MLP neurons of a small language model. Each row is named by its layer, matrix (up: input weights) and neuron, and shows model dimensions 144-271. Each number is 128 + 32 x the weight over its row's rms, rounded and kept within 0 to 255. Numbers have three digits each.
After each neuron's rows, "fires on" lists the tokens most often at its 100 highest values on Wikipedia text that the model never trained on.

L7.up608:100065149189119118136140136097124127103084141160121080093135152142161124166218131117171067096186075095129090129094127187077169179146096081150131170095163107105173102103138110141062146146138187166077119144174111121101113162102188105169055130107115156184190173111105165100152127107087156100154092110161082181187133117101172133172130140145118117110095107115136140103101095159085103097120
fires on: " su", "\n", " he", " f", "f"

L7.up732:085144090059151172096137108060176137156159155129169185136124201137135113143073118119147207111155135137128136124118146155057126114126102151109100135080132133129151107148193160115090164083120149093090118141067077075117106118073134114124128121138111112156152112146123161194159100214159084069101045131180091130094114098113094109165134169133133145144114163123113120071089176181143135094146
fires on: " in", " In", " con"

L7.up111:047124075153120122115133075156119124112143150111132084143179132097115141098161138140115186097123133128109161133128164096062196134132104111147113145191099171169173118088160102097108125109156180213115118204102145101094112179089204138091120170177084114150139116126128161144166141172125131162146091144139141191130162130129168105137106157199102143099163136119155096150132176101179118164136
fires on: "ed", " and", " of", "ated"

L5.up822:053123111123092099107179082095128092184149104154115110104159100133145121072144129115117154108116128149152116120109120179120180087135134135147096141173142126160106128124111082108153116108137095098110124150110174124132133158139100120166077144135131098151141151113124160121125135149067139159170102128078132119151162085072159118158182188109193159126159042125146167104067105172168105136137
fires on: " of", "o", ".", "y", " much"

L5.up978:126149177103187155109113128083167063084105148160131094092133155087116094122172114134127146172131150172122145167112152121111085164077161127118166134132112028134137135175109137109089095166158139169060102106140073158117126146123087107067126143161111187186133129138113092168189158167097154122135096152099097102150023196098164075102144156107107095123144166067122095188148092179123144129146
fires on: " and", " or", ","

L4.up345:138160170192133159096057196135095150141144139128093130115116114168141165200144141125140097099126100096132140146127077153135114152140161095148127114121115094138098119056173141101137154145139115148162149143135141125118131063130143170134085153187095125142184169157102118107127101096128163156128139135166177135191117153185093085116097145161144157077135157185091127100120115118137040164132
fires on: "s", "y", "k", "re", "ly"

L4.up559:130153103115153188080146125158099099129109097099131104139114072074103117133067143159123136154166104131120182217077109144159075145129164120098133161088103153105156118133112073166073137124144129183104165101117118181129143176104143195194101121131164145149194152133067117082111170105131058092113097071191140136132110145099159123135146103201134140173035144138136109124105119132139085100157
fires on: "\n", ",", ":", "″", "o"

L5.up386:140128073066091127092160173174110073117128162129176115169118104135137121101134087212197113103144120156125129116152117074149124128126125096112154168197098105109169112136134157142097161115129166115117122191144067147187092146143159130095117146122090071202155147128113100167119188136117136121087129178074042096151090152135168132130126049188142139115173072073105138116146171131135099116056
fires on: "ci", " pro", "ri", " is", " was", "ip"

L4.up1088:136117111079138125202124139195122190133124147097186101173120104121126130100098140123157119140132111107163144061196115091133134107124093128171125098173120158111148156154095139105088178172200131106165167186108174130133108187142113164070087097114104150115181143153118125161182074148090100140165135126088104136110096116093159081151071140120114164117115149127112136142128108156128097092152
fires on: "s", " of", " Best", "l"

L5.up302:138119178109056095110091096108097135145129091140150153144130132204136140117114102112164122144110178141069107174124122148046096130123132134075132134180142178120202155101124137133135054120108155206119079170127157137147141116129115150107145112071119098117148159101103131100157118085076158093109102183164106120100166138127137132123137216141087175115074070169102123142151139160125054118074
fires on: "ed", " located", "ing", "born", "s"

L4.up852:121116116178182076096146151137128113139138185082087133149130076117145118151157145168116095166192079141149140127121095110132129127101104133117135103114101116120094091082145126100098134116144136088103119154115145078161103154084154155153140107223141152150114152095119115142171091092127167114169092115149172120229122129115166214130119123171172151112188112137117086161159133158148037106080
fires on: "s", "th"

L7.up1035:097151111111129168089113135109157116123088067176179118158066072119143083136137141123159098052141175080114123122148192115094090113165185133116161158110060118153127142111127166133078122115106071119160160114141130195145130154097170113096122157137102229180161159151118089094098161124090107152092173121143127147187108150163162030159132148124094113131088088132140094083135136110207142093124
fires on: " |", ":", "\n", " F", " A", "N"

L5.up607:122095128082137094150155033121075149167099090129135134124121172103174166150116170132092143102124107146073137157067132104113067152129130128159146140081125106165121135121192164119146119154085153137140214182129091119132159172174138123151145113140095097117100148162104178101153118108112165161154152143091141139127098124116179098107075129134160179065153105135181118084154150137176077127142
fires on: " and", ",", " of", " in", "al", "lic"

L5.up592:082104155138158173105160111071109162109135063205126157113115096127129117130161095126135121088060166163084124156137185167101119093129193134145182119222096125100109118141130151126149120151115112117088098108127199102128146137165106150105113084110171159202095171158178201077205158149132163136125102169120102090144102126184136170155111144122140123109092117085140136109170134185134100064122
fires on: " of", "\n", " |", "|", " with", " at"

L5.up394:110163144128139125073138087077169133162148131180161124123140142101169138076095123123118140112084157094138137082165132154135186104126157154121157150154129184107140148196167135080099096115103158131125081059138146154178144104090151117130096173158087174148099123162145167110143085193148152182175144096157079177117131085164170171202110117112189103131166072168087111146115194119125117127060
fires on: "h", " wh", "b", "w", "d", " b"

L4.up579:090127149200112078114084123103115148139147139108102067163117120160103132146185073150117205134134064125129125165192157105101155100070108133137114116169110176172175087061115160114102090111128121072095162170163156206121144152162156190156120170085131200101154130131106160123131166147129117161155106193118099103102159142102125081166121151117095108131152157124123131126121168101088159140107
fires on: "ed", " of", "her", " two", "ing"

L7.up1038:131112124159136085105116173205172115146116176129143203115120138154160092126103203146160133122156149118128169134116157070111124178149113110141074096158106157137098116125153146117123117183160136102171114146164133130184094103085117166063168151086105159076063158145142124152162140190152115144143065121087132116148154150097111081117070135141122141131136086107186184084107112119110146141186
fires on: " Re", "re", " Le", " Mont", "ine", " Lo"

L5.up157:131179150102108148157159142171151124131150154122131109055100194139049189148121139111129142154141106073160131154122156071151144089182174162056115181141131051167191079146108097128113164099154099103159125154113054064167117061113147092108131148114073091183078094081137110148137075137074128144101063134124107094113143122146099150203119137107166189094103147151144138065141141101121175102099
fires on: " and", "'", ",", " —", "’", "s"

L4.up235:100087119100161148103068129131151134136155148081089085128161151093152123152150189155174078145109143138098136106197129164105114151128161178116139171109137078126053121093145122081136182118148124110167103149140109152148132096044129188115069149092086094160160099125100169149161116134100110174147103119153142174193144159122127118181109144148153140183121112117128105103099142218177110096117
fires on: " fa", " Fa", "h", "-", "fa"

L7.up1135:151141164145139106100115199125156178099152093065154155113188178089133165155142163085155141156142135167107098156138119150149166121112061150164119067113164102139169113207138139098145127050120164116091127122094156182131128143135168059156177125174086126132114170099128146175165093118161108168138103148184156132109103066110116104121146119099132102093157157156096073105091125152058120122102
fires on: " ", "ve", "par"

L5.up141:108123105119143095164095106112121147115122077103130127174123122072098132151125161173060179101123136119089114135136105141154101085085109145114124124124130130113168140138142138108160072121143072138101214100121140129107127132144190179128174132144124186153159188195100146187134161095172138140179153136142144119102141191181125133095075124046130142128086147121154090126100117126120154144116
fires on: " of", " in", "ent", "y", "or", "tor"

L4.up81:097111161115145126141151130108117104085123133139148114096109134146112129146111187070088147121104124127104123158054172084112090132129116118113111141135127091192155160121139077146169173119219133125104138137145110168169096117116106087166113103150106115173137108114111138136161159138083113117173136139138152075124136103164115112128130128153166143112119159148079112118156139145195103139107
fires on: " Bra", " Bro", " Ber", " Her", "st", "re"

L7.up750:110081065168140158207116126151090107138121087106169103145100137143188114076100105146136178178150177142123108160138109159082086139160116094124098125106127145097132136137128179112124124149143132121101196153120128125048130115107103080194126184107107151181128176175215079115172121090090123145108131141117129122147108152178091175149100095104157147104146141081129095113112131076112091137108
fires on: "s", " to", "g", "ly", "me", "ine"

L4.up361:129189140195164127135115128092130121098067142152107169115172131154122121134087106180132170098178165130073165113146139118119107049094145081132148135109121131127167099095104099187158122125101106181089139083172103138154120100082163130134106102177085109154128148141131160166117113103152149145137116168085147132105150093121112112174119125107105158156176137140112169104166154119090089160086
fires on: " and", " but", ";", " /", "/", "\n"

L7.up1056:103129109162150141169108126107134129097140124154111181177121181161168095100144113097165113152156133099139118135121160102172130102161099151057136139141165106113162150096147187139085072121134101132151076120118097144097136142113161120097121189101148163166163126210220112180157111094118161130219121104131187092092171173112177096139126116096117125128128098111141186119094066102098137184122
fires on: " Ex", " an", "or", " has", " ex"

L4.up578:167131107158101162082144115099124128099106149122167142198091109107146136100143122162102092135089135148136126152085114141118133169095143109109147154124172072110087128127168155078122134108201187163117138205160099098099149161129141166116153171164065102124113157091133119117130138076061096104134114113137128137211098138185092115144111104138123136128142151157114121164197161174116139111090
fires on: "-", "s"

L4.up675:126126128118120114099098118121141147100152086177096050158114172124107127087153087140121134193162115147111136135148095178146154129184183138140160100130125133089102140105121109154110125088081165106134131134110162136225102119160105131091084155117140045149167103139128140130111169149114093123150161199134174163156145174122113109097133154115110122071140176143127127105107154125155067124145
fires on: "ur", " the", "ic", "n", "ta"

L7.up1145:172127211128108129112106109123135117079100099159112111113160163049074162116068080126105107152111124110145113213089129114068172161099095118142134122087180133103139171141131169061086118161120151131120140108096114179157098142178110169153124125130095097085125096134151140104185096137129088121131149233131162104100045132137076114147123156104112131200137117137099201097135172111143089077119
fires on: "ba", "al", "ra", " as", " Ba"

L7.up28:127127137136097108134112124081090079151112114073154151107104129154173183106148121111098135180120162089145116115140107106194138118114110181152133100152164054152142116103118128133085131099146181137118092098104097078121126178066183146086138116149130129089112125157102132124132198122106192102154045147147121159135073060080096150171167162137093128158109131120075145096131127103124082131140
fires on: "s", ",", "o", "i", " mi"

L5.up644:167188112100148122165145104065123122070150131156115150157106172144096108108127128129112123156130111097122150082183099123112091132079136133150122134138119146123178068138159119104111066188150148177078129160088089130140136143142139141110118116137078104176077097139144091156184110122084089075111122172202198129104081106112134147093115143122113125114097118087109130132121077141120129138146
fires on: "-", " or", " and", "r", "g", "al"

L4.up122:145185127125112102119139130100149068150097150147130127118106209173060166119129192115165162117103105097158163110168125153169095165108105100185129181089153121113112106091151172150147166124135089170148078104170182177142139155122135161077178160179104131143143078146032137119107133128096125189146094181182106156125096113212132114136127128099142109111141151147076126114121126106153104151140
fires on: "b", "t", "k", "y", "w"

L4.up836:163136135150158115113176100180102140100112127076092182124157104145090166131132195127116153105112129114137159139151134079109118083100116154133105131112073136147137170100061146098099108160159129066203087155125178112141125126085116128171075142122064068134092123220208194147114113133121185134121145104136117197114098153139130105090113122139159138184159179126101128083129107095167112185153
fires on: "s", "is", "us"

L5.up451:170069108136128095144180130174125100177204106110119148119086136098152094105140104124119108105211126106109151114109181183184128080143123129140115138072101153111141117138161012101103078064138153140109151164085157127144091140157119156100110115093074062169126098149104116139175162166160115088160139101138164126129095121069102107125162157135168173151169106138149144104112125110134127164113
fires on: ".", ","

L4.up906:105136123123171164142132169152173106116102120122167186163168084138177063160102134108134090096076143229117116121192112167106085111107088169126154082091073131100191173211118061139142187179072111066199140154093074154174129111154132140036103075135144100119134119147083117146098172151146112154211079133165138148122171091122139140141098091097138101106134143165182139074151103115151105117070
fires on: "n", "\n", " of", " two", " three"

L5.up269:164133073170098141140055108118140165119174081171125060120092115139126137022064160173144120047160144093140195144137148159133114136133111107176130135168150137134091062116157180107147119126057078194162192158121098116125082189131106117097156165140088164137146120129184126124119132117092127112102094147177124176118147092076153199120072117085126108149109179141115108167112114124160087148078
fires on: " more", " most", "art", " −", "w", "pi"

L5.up236:143100089085106096113136125114155081122083092090130141196085122103162101110113106180118129103153150122081174168175090143068128084117102135155134120098126145172187182122121138160156072121130129195143175109123121146076192158136173180111109208107093110228165126154110053116135155161156112174177129130129101023159079141171116084111129099126077144124175115122089135093169149127148127114155
fires on: " and", "ly", ",", " or"

L5.up674:129172076113126126115164158133123135172139118108144110153165100077112183105108163115124063097144086109170121134111079103164107144118106113144131120138088205178132129131070103147091142143048096135116100146144206149113121059099113169115137190111074132144175202140119085112141065160119122210149113121156163161130130120131119140114115165106128107148088175149097109051126125063066103115101
fires on: "and", "ra", "r", "y", "re"

L7.up181:134081082165174121083199133117079078135111140169099088139087121096142078141177097102116180129127088142124158075102172145148155095136111172185107078095106139172123148142103138138170110122154126183104120215103154170144089149116144133121095115061137186070057093159142173140142144132086114151163131090128131225102090153144061122086137174109110116136101167098164097096109166079143109113139
fires on: " 19", "19", " 18", ".", " (19"

L4.up864:144168085150122124180121139156150151133151073174120125140124177134130162106125197094101186150151115163134161084126068126168135144112124173125170179130113168117116156154120086118112083092091128165145132085072133131143124118141127123093133175122166086128090076137112133095140119113122137152126107184079158106112154148094118095150152143170197125160140084112182176132112170135135158146129
fires on: " Car", "ar", "ist", " Con"

L5.up1004:091092138149125128111155157145163177126143133091130151112142083196165131168189158084061143145125107123074158139144113107088123172079140131132084214150138110140170110098197130125076130150106187060188089087146170146134131089148089140096121126112064160141103118156125190135133104092117130108073109105160125168127112131143113142147074176084111119092133105164102138122158067143113152111137
fires on: "us", " continu", "n", "mer", "ers"

L5.up578:101122108136162145128152116080093133164107092076068120156203208128151143137166062113102141081152156095129159122134133154218150164143183123122119129134080128119167133082057110150147147055123172143127070152104106083131143088175122154133155140173107137066133092116075120155142097162086103198157112125163136086084148094005129163144123099167140107144088107109134126134134101082129106112167
fires on: "s", " /", " a", "ion", " mi"

L4.up676:116160106086125168151144093106161146157110092098170168154108130083153150119090158075093153115068106157122137146171122111114115154094095154190155145128137127120169149126129164133116157103152112120122131187194102094083113122163095165161143128107152093111125095130180075102115151174104141144125114088132143150168146066109153128174169090095131112146106139157151113136141144111143113130109
fires on: "\n", "n", "in", "ell", " R", "y"

L5.up640:117104118145140135160102134078192173153101107196127156149162173134115121172143143118083167146110147135126131155146128081088116148127162087102080108116104091168151121058102108148125165096129089121083092136183064147115129171124152082118149131131083159122133070101066128115127112123113151139188133149145097114087142124126135136140155102202172104087137116177102160117135108143128151187074
fires on: " |", " Art", "ed", "ctor", "s", " M"

L4.up151:135188077149133072124129128131106174173157107136160111139115132177084128093166119180123180116155112086178168100080110176067135099135209191138115018148126095125141174142147159123143096131128117123167115138142118111138085117133148139129088157113164104142158137164165130096095147097097109124189105174174133117078094108142114145169119148068168145128191177149113062133127177216161116088123
fires on: " the"

L7.up517:138079120154122102131134089087181125140126059140127134216117072151111220094185156110124149071114041096113141121121095150138132190115086119121140100101127119113115124157110129132081132110102143130129110148136152141136069124103070133111150143207066069093098136217135132144116088140176131115162162140171168112067124166144169172146071064148093137201166097136124149110122115169145125168141
fires on: "s", " were", " are", "ers"

L5.up76:096135091097108084076110198055100130152158164136145145087106196095160120145093153155114066159096149088184122167092085159109127138070118085084115115061087154107215118111152150137097100111127143090168158112146099127195187117080112170102150113164121122149094092102113051075074170102105150107184107090183167135155089164189049116148141140148128180118141099085148136081062115175131071145138
fires on: " to", " south", "n", "s", "″", " inter"

L5.up991:128176093171122151101114199104101120126133137175075156105110117151170153107163072139138078161161075081093133139118158137140166148130129175149173118129190137120153104186101088105121099086141062164089070138125129116158076094123128112106117067143169107140158141159191145143153080125131080125144144123166141139116138094176126103101154107091091118148112120135152132119111135153110105089108
fires on: " of", " is", " has", " had"

L5.up390:109128102158141141128118139163111137070094104101116093112147132132165175098180125117136133108078180149099146121190173149104142082117129135149164148168125099108083191122206151102076113112109159100101153087136122115113127184206151133094085171092066115152098133043083110104157156109113089090187165133154152117113115135143100101099089162113151098133147109161115144090153093172139085119145
fires on: " |", "|", "vi", " 19", "\n"

L5.up775:114105123108132108169154105123109115131106149152135132158135151098110113136138095139127108073160178108080093165105158121086080129172102118109136145131128145116106144162136089132148143136141172131097130123183106076155202153096151157118138192150098102142119094144104151095123152155094135133127132120087140163067130170149140128135180156129137148161121105120071158135174147155197134107107
fires on: " g", " and", "t", "ri", "g", "mo"

L4.up633:126153213183123128130168116181132058192102148139147121142094167119104145162158154128083141100035142105089099143097183198071134105106119127122169124148143128177121063108113019095112094082107150207084156111162134092150073082059169119134078138117110159104144152099116136142111146120147114109172135099074088141170133151144182130125111154136163163146129103199102113127142114094090170159134
fires on: " f", "f", "it", "qua", "ul", "self"

L7.up1104:144214167124085129113147134109155154130085123108104159111117091128126122141154117159155131117137110140139136116150087107132163162127047170157163119153196144113088120154146113162093170165136134113114133117127103136117113129048142143155157049121158128108191105170165149176157166091111131136136122101132111132092152108188109098091104120106159118179137163094115141123174116118121187084082
fires on: " has", " be", " had", " were", " p", " July"

L4.up1064:150117087117143152106135129064099133113152104089102173090167151117163047152120147163125144110137087107072139104116183111143170095096146090165150116158143169126095142159137117097119165077098147138084130145126169135095133112161085118138170089139107049112172120135123075114187147180098133147172078138172127071098142136179145142140109131096141122153177130085123119120114125125068146149134
fires on: " un", "ol", "f", "n", "il", "."

L4.up74:129162129155138078147114127145109190123129136123093156149096112124149199160104128183126124131106088155145143121168125142117119168164087014106150100181085130098136079108158109188120104101110131203206115169139127167154064123101186132173127162146112124166163120108151096141148132088118157137122135160170124125118145114126174119158122077146170196108164131160130032142125140113105136137105
fires on: " sp", " Sp", "k", "pe", "ize"

L5.up467:140070123119122120131123110136204112173205108137112090109099175075118116062164111157169173148111154158092134141156119064098120143085116054129105103062093126152112150121163154085087146101121134158096152166117140122124096165111102126157143170116148141199118096118127104185158120165069141154141102081135146074161104074172087188093149093165123095118142149124138059088120164094149127142115
fires on: " more", "ly", " only", " very", "s", " its"

L4.up21:128132044131141155135118148068122140117104124131160087168149111170107166118169141172152146108191151189082167141078066165140128128094099121115137086148096052152135120125097167090140149116044096094104072125177163198102038161162177145104124192119126064149122123092119131130116132086148121095105111167139122101177168143140116133152095102136152162103114077135118096150153131184158102137133
fires on: " the", " of", ":", "el", " between", " by"

L5.up624:198103160141124111152137156155142151105157138143139089147193122103116150094190150161074076146182105080115075155144131110106152123143106132103122136115154110203124107078139106077126129105139126139073119134194116094095135150123155083140092122139071151137042100147102145188148107086129095163169095166184048155122148129133079157174092139112097150125166081175124157163137146138121128133055
fires on: " and", ",", ":", " including", " various", " known"

L4.up509:131143094152077090064129137142146114166170106106137093074122126146169158117165103146114124126122125115145141173091118171125073188132176102146128091083102127107108139143116117139161161162083178176127113176092135097113121137161123154162186133171108144127164174129094156102109145119061035121107133156164072081129120164132143146142134095105043176133060143127194087150146149138157076097107
fires on: "-", "ent", "ed", "ur", " up", "k"

L5.up348:137155069146146097138081144109116067159107085131108090116104145106212166156137106151146087157130136160129111152178142139102095129168183098123088132098122109106162115097099157128114114107180127142148174126123137172142169167150082101124106070096177118130110093030157123133146154147131122177081049108182145115144099141183098173163139109117133116099156086136123141175124108147212124101107
fires on: "ing", "ence", " research", "ment", " work", "s"

L5.up679:102128143130127104165154135146164149151123137122096124151169193126104133106136135118176118126108179102162157074144144211148157139134097123152162147136073153083112124073096082136163108113100174121135127176131136136166092100173133100161153163143059125095080066126133103151116097163153146162134141127153108149145137176077244138132189106076063157084143126144137099103119132136077118119193
fires on: "th", "ha", "hi", " h", "cc", "and"

L7.up638:120092129125165119147185096093110123149140090132119143161141113124102100112116052148050157190119144138139181125091133199145066148087131141096128156139138105118142121106182176091144100140085156122108123095092115155127112099164123184103163133161080159135138130119179108148131123124134149171181163137140164146184176066140117113135132178160168153175100132088122173166147136105121158120142
fires on: " Har", ",", " Car", "il", " to"

L4.up87:153174138072155151118103088130110105103171101118119137118145146083124122151149127152128145067174136115118196144112134077140103166170178102141143105153156156058157109104097112145059080110103176095159144086125127143113120152162127174103106155158124157093110153133105094138123090127118113171101142126163140176173148028134067116095148218166076128138052172133157128133144136139054112169178
fires on: " and", "s", " |", " early", " to", "d"

L7.up251:089089098107168094147135121144132135118135108123125125095150100118153139164118143085116160156166138168102177189121097115125162148115160140128110190147141163080107151072139077118171187148143097109069176135108066122042064126128144166136159135159095112135117151095087125148136120148115084105071103086123101095094106148135104104178134083135130141133095150128183142066111102159180099141128
fires on: ",", " in", " and", " |", " In", " S"

L7.up1016:141169129105161141113097103088068085113108148109141116178155138069179112083155137192026104101153184137076157170134155086050101117160145123222147163107145079076050118078073069113161111147160131172106116154157105159161138117108155142099161118185098139172120105096170131145146071125103180154134057162141157162131131079148172100178100172126168124133104142148101123112163162145191144093097
fires on: ",", " and", " he"

L7.up700:119070153094138188137093100153160123115129131176099103120121106086184139124107089158127134133172120111179163086138149127116138120151111105078104130088096060159190137028080082077091131140143125113170099139154152094190108124085163118115100142132116067145089166099118189175100116181089161175190122140133137134149147089108087165143123079111101168140161174160102198147170105132106076113112
fires on: " the", "s", " their", "'", " its"

L4.up981:148175145166128143164198143169108161146176128148119092112115174092098106147112160148146152192067183191071061156140087124097044075145094119163064140072143122141097095097139076124143130122155128088140158126157139111100175146194142201108194109141108115122089130136190116099097120114120100131187089173130126145146102121158117149156098190100140136113161089092208142141073070139152119125128
fires on: " Art", "ing", "art", "s", "ence", "th"

L7.up475:143122156165114196148071163206153149141139086094129137198144132098128157151137128109142148089211130070146091124121162076139151112142123083085098149120153097154178128135116084141081139106130109141151117119127101134094112072117182114059114143107153152078121161063163107121115177134096057116185116098104155128104136161183073046136193115107094101134125042133123112085177255141162142121117
fires on: " c", "s", ",", " S", " C", " |"

L4.up335:138114120185103072122151137090113156138136104167096147104085074115141155158106113164153084098090153086152185171118133166090122096136081129142137153165132119150142125147148143160166137114192114140103144108157133101175162133106177105101108121115138065123126093169101036085172159107163106152144140135188115140079115103128165141092133119158168092123150085105079145067066103181111109148093
fires on: "s", " is", " |", "\n", " to"

L7.up259:096145149132163128063155175059211153120103173147096142174170145140145099103122119096103175147095092091140134096134134122123079171120139146161111129114067092173149118126101174091140136092209154124115135142163132122157101114139134179120144119144072158108115123165144198136138148142103137134139083142113159145103145118110112095162126175109110139116077154133152149143121146121190110156136
fires on: " ", ".", "==", " Her", " Ber", "cent"

L5.up314:068144099159213106136068085130188133163133110174163045170133101164162174102150108117162107124182118191160187094187160135108094127119092082145096122181146145189137125128078091110159138102207105138156122116100128202167020209116121147080166173071112155176134123085215112130092149163155156118150103140147158143116109105100140151125149128069119196102116147133119144166084108150101098129126
fires on: " of", " by", " the"

L4.up357:115129149169143164157098129113086095068159158185185199066104132179105145164091089146137159224137086116075117172150111173089092128067108095102198142158125167083147104023120154161133104095086138118101157114183049143143095144163159157112136108080105136163093203096130121138155135104174084103133088180130144098131110096146108122128101138139085140107155142111106121121143155163111150135129
fires on: " and", ",", " or", "born"

L7.up513:163172184136183181130176139149062115071146143132106098116113116085145144126116206080127132127169136127152147162110076124037113101104120124215128135117165130179100121090133080076094109122163068169162143098136105099130133168139094151176083147117109087173072081132157131114148155119167177091179173153129149106142069158099105134150076129068159166122123137074088079081166143104113086109180
fires on: "s", " gr", " Z", " her", "el", "gra"

L5.up920:136160154150192141108116074102122094079151115096131139149113114086171143130163068135100152103195136135135228141145173106113168117119205144102115144147177139140124188124147129116068050146152104130142104054104117100126114122160160158101187074128132168106123117175157139093125168155111124195146148112124098107140109054152088093127150124153100117105159151186120151121079122090113128104118
fires on: " and", " ", "r", "d", "vol", ","

L5.up376:125134140157123141140198153054128096125081146137121111162134139175145125151150155130173111155122181116103144179157116064191150111105062074132182142174177153131209106110107117115187110116172175162107130182119136102106142094149147147090100134137125127169131116147058102184144136131112092099170142183114123179194096116214160075152127061094137123104116187123120084072118067165157087130157
fires on: " un", " Un", " and", "n", "-", " or"

L4.up121:134085141192057128163091134120141123130121152188128189154152162199071080124094105154076182108168163124148162143141130149110152133160151124104159106112082146140100086109153188123124122127121171133072107114133110153176115159129134122104082201161114134106172117129078082112172077182117094144152198077162164134159130091131150134170115076122113060101145173156119091119137116104177152123130
fires on: "s", "ed", "ment"

L5.up750:166100127170124144138088123158191144121194096133132150115122094130174091098141158115136053116086119146136141139175132117171135181146119186074148093161175103113116121144137135113097185115100195093138104149143154133190117080090128158109169136129142166164139141135170111125128108174128155106125134129187112149135130070132131115138086177137155155171073113086172151161168123127152137171091
fires on: " Fa", " fa", "able", "ttle", "port"

L4.up844:155099098086113171083113103133089139175125112173124126146162170116123102146126095129133088161161082119143121129118139128104122152123152087123124097197108149119142115108126059129124130169088155096139095110098176161128130086107163152134068155140145113094132126163152069145179160134119126130108136131088092153108119152098162103129105222138133150163134183182128053151089130135155035062072
fires on: "born", "iv", " based", "us", "d", " located"

L7.up23:123097121154142122077156119090112117146125128086121085145163096113144180122178182145138137166123069095086086081134146167143115157085123148186171126102115145092077118049177137117122157056109094140082084120147088099141122110141115166102139153113159119111072095091134175152142115134091146105153127108015059131154129065118099134154113104152140102131169124097187191083147129109128147122168
fires on: "i", " the", " a", " Ma", " Mar"

L5.up182:115090136121102132108088123123158167161128157093072130197129087116135134092153156125101152091099108119115132116166121141122129113106177138112157141109169150086114156080108105056160091141139151145093122176131114094118074128128162131147189123113127123117123127138118162112176185118058070158149107121122102130158113151097147085143129121138134072123100157107145120102112137176138119121112
fires on: " and", " or", "s", " to", " the", "ra"

L4.up768:134159037122152080110111100127133155135144146103143070160167115163107137118138123143065107129128136138145174138176091120101119151050084128125125139114119151153172087123141144179163101138163169104135148114133151105150106192140094106210140167144137104149170151133183155071083138132089109106167100112152114095179076121130138143118104058115095144107124137125110082100095142125187096078150
fires on: "ro", " the", " of", " most", "″"

L7.up268:124147138108075152097075125085051147073111108150147147062137126145131186111117148131147165137164096096102105155072183146110137181111115087197156141124130139108087119086117147144133121084195187176098125128113127075195138113107196097087131148092100159130135130118133112158148209136115095125137104164086111193079158122137112128090140142146144162166092110113141182073138200127199095146111
fires on: " Mar", "al", " the", "bor"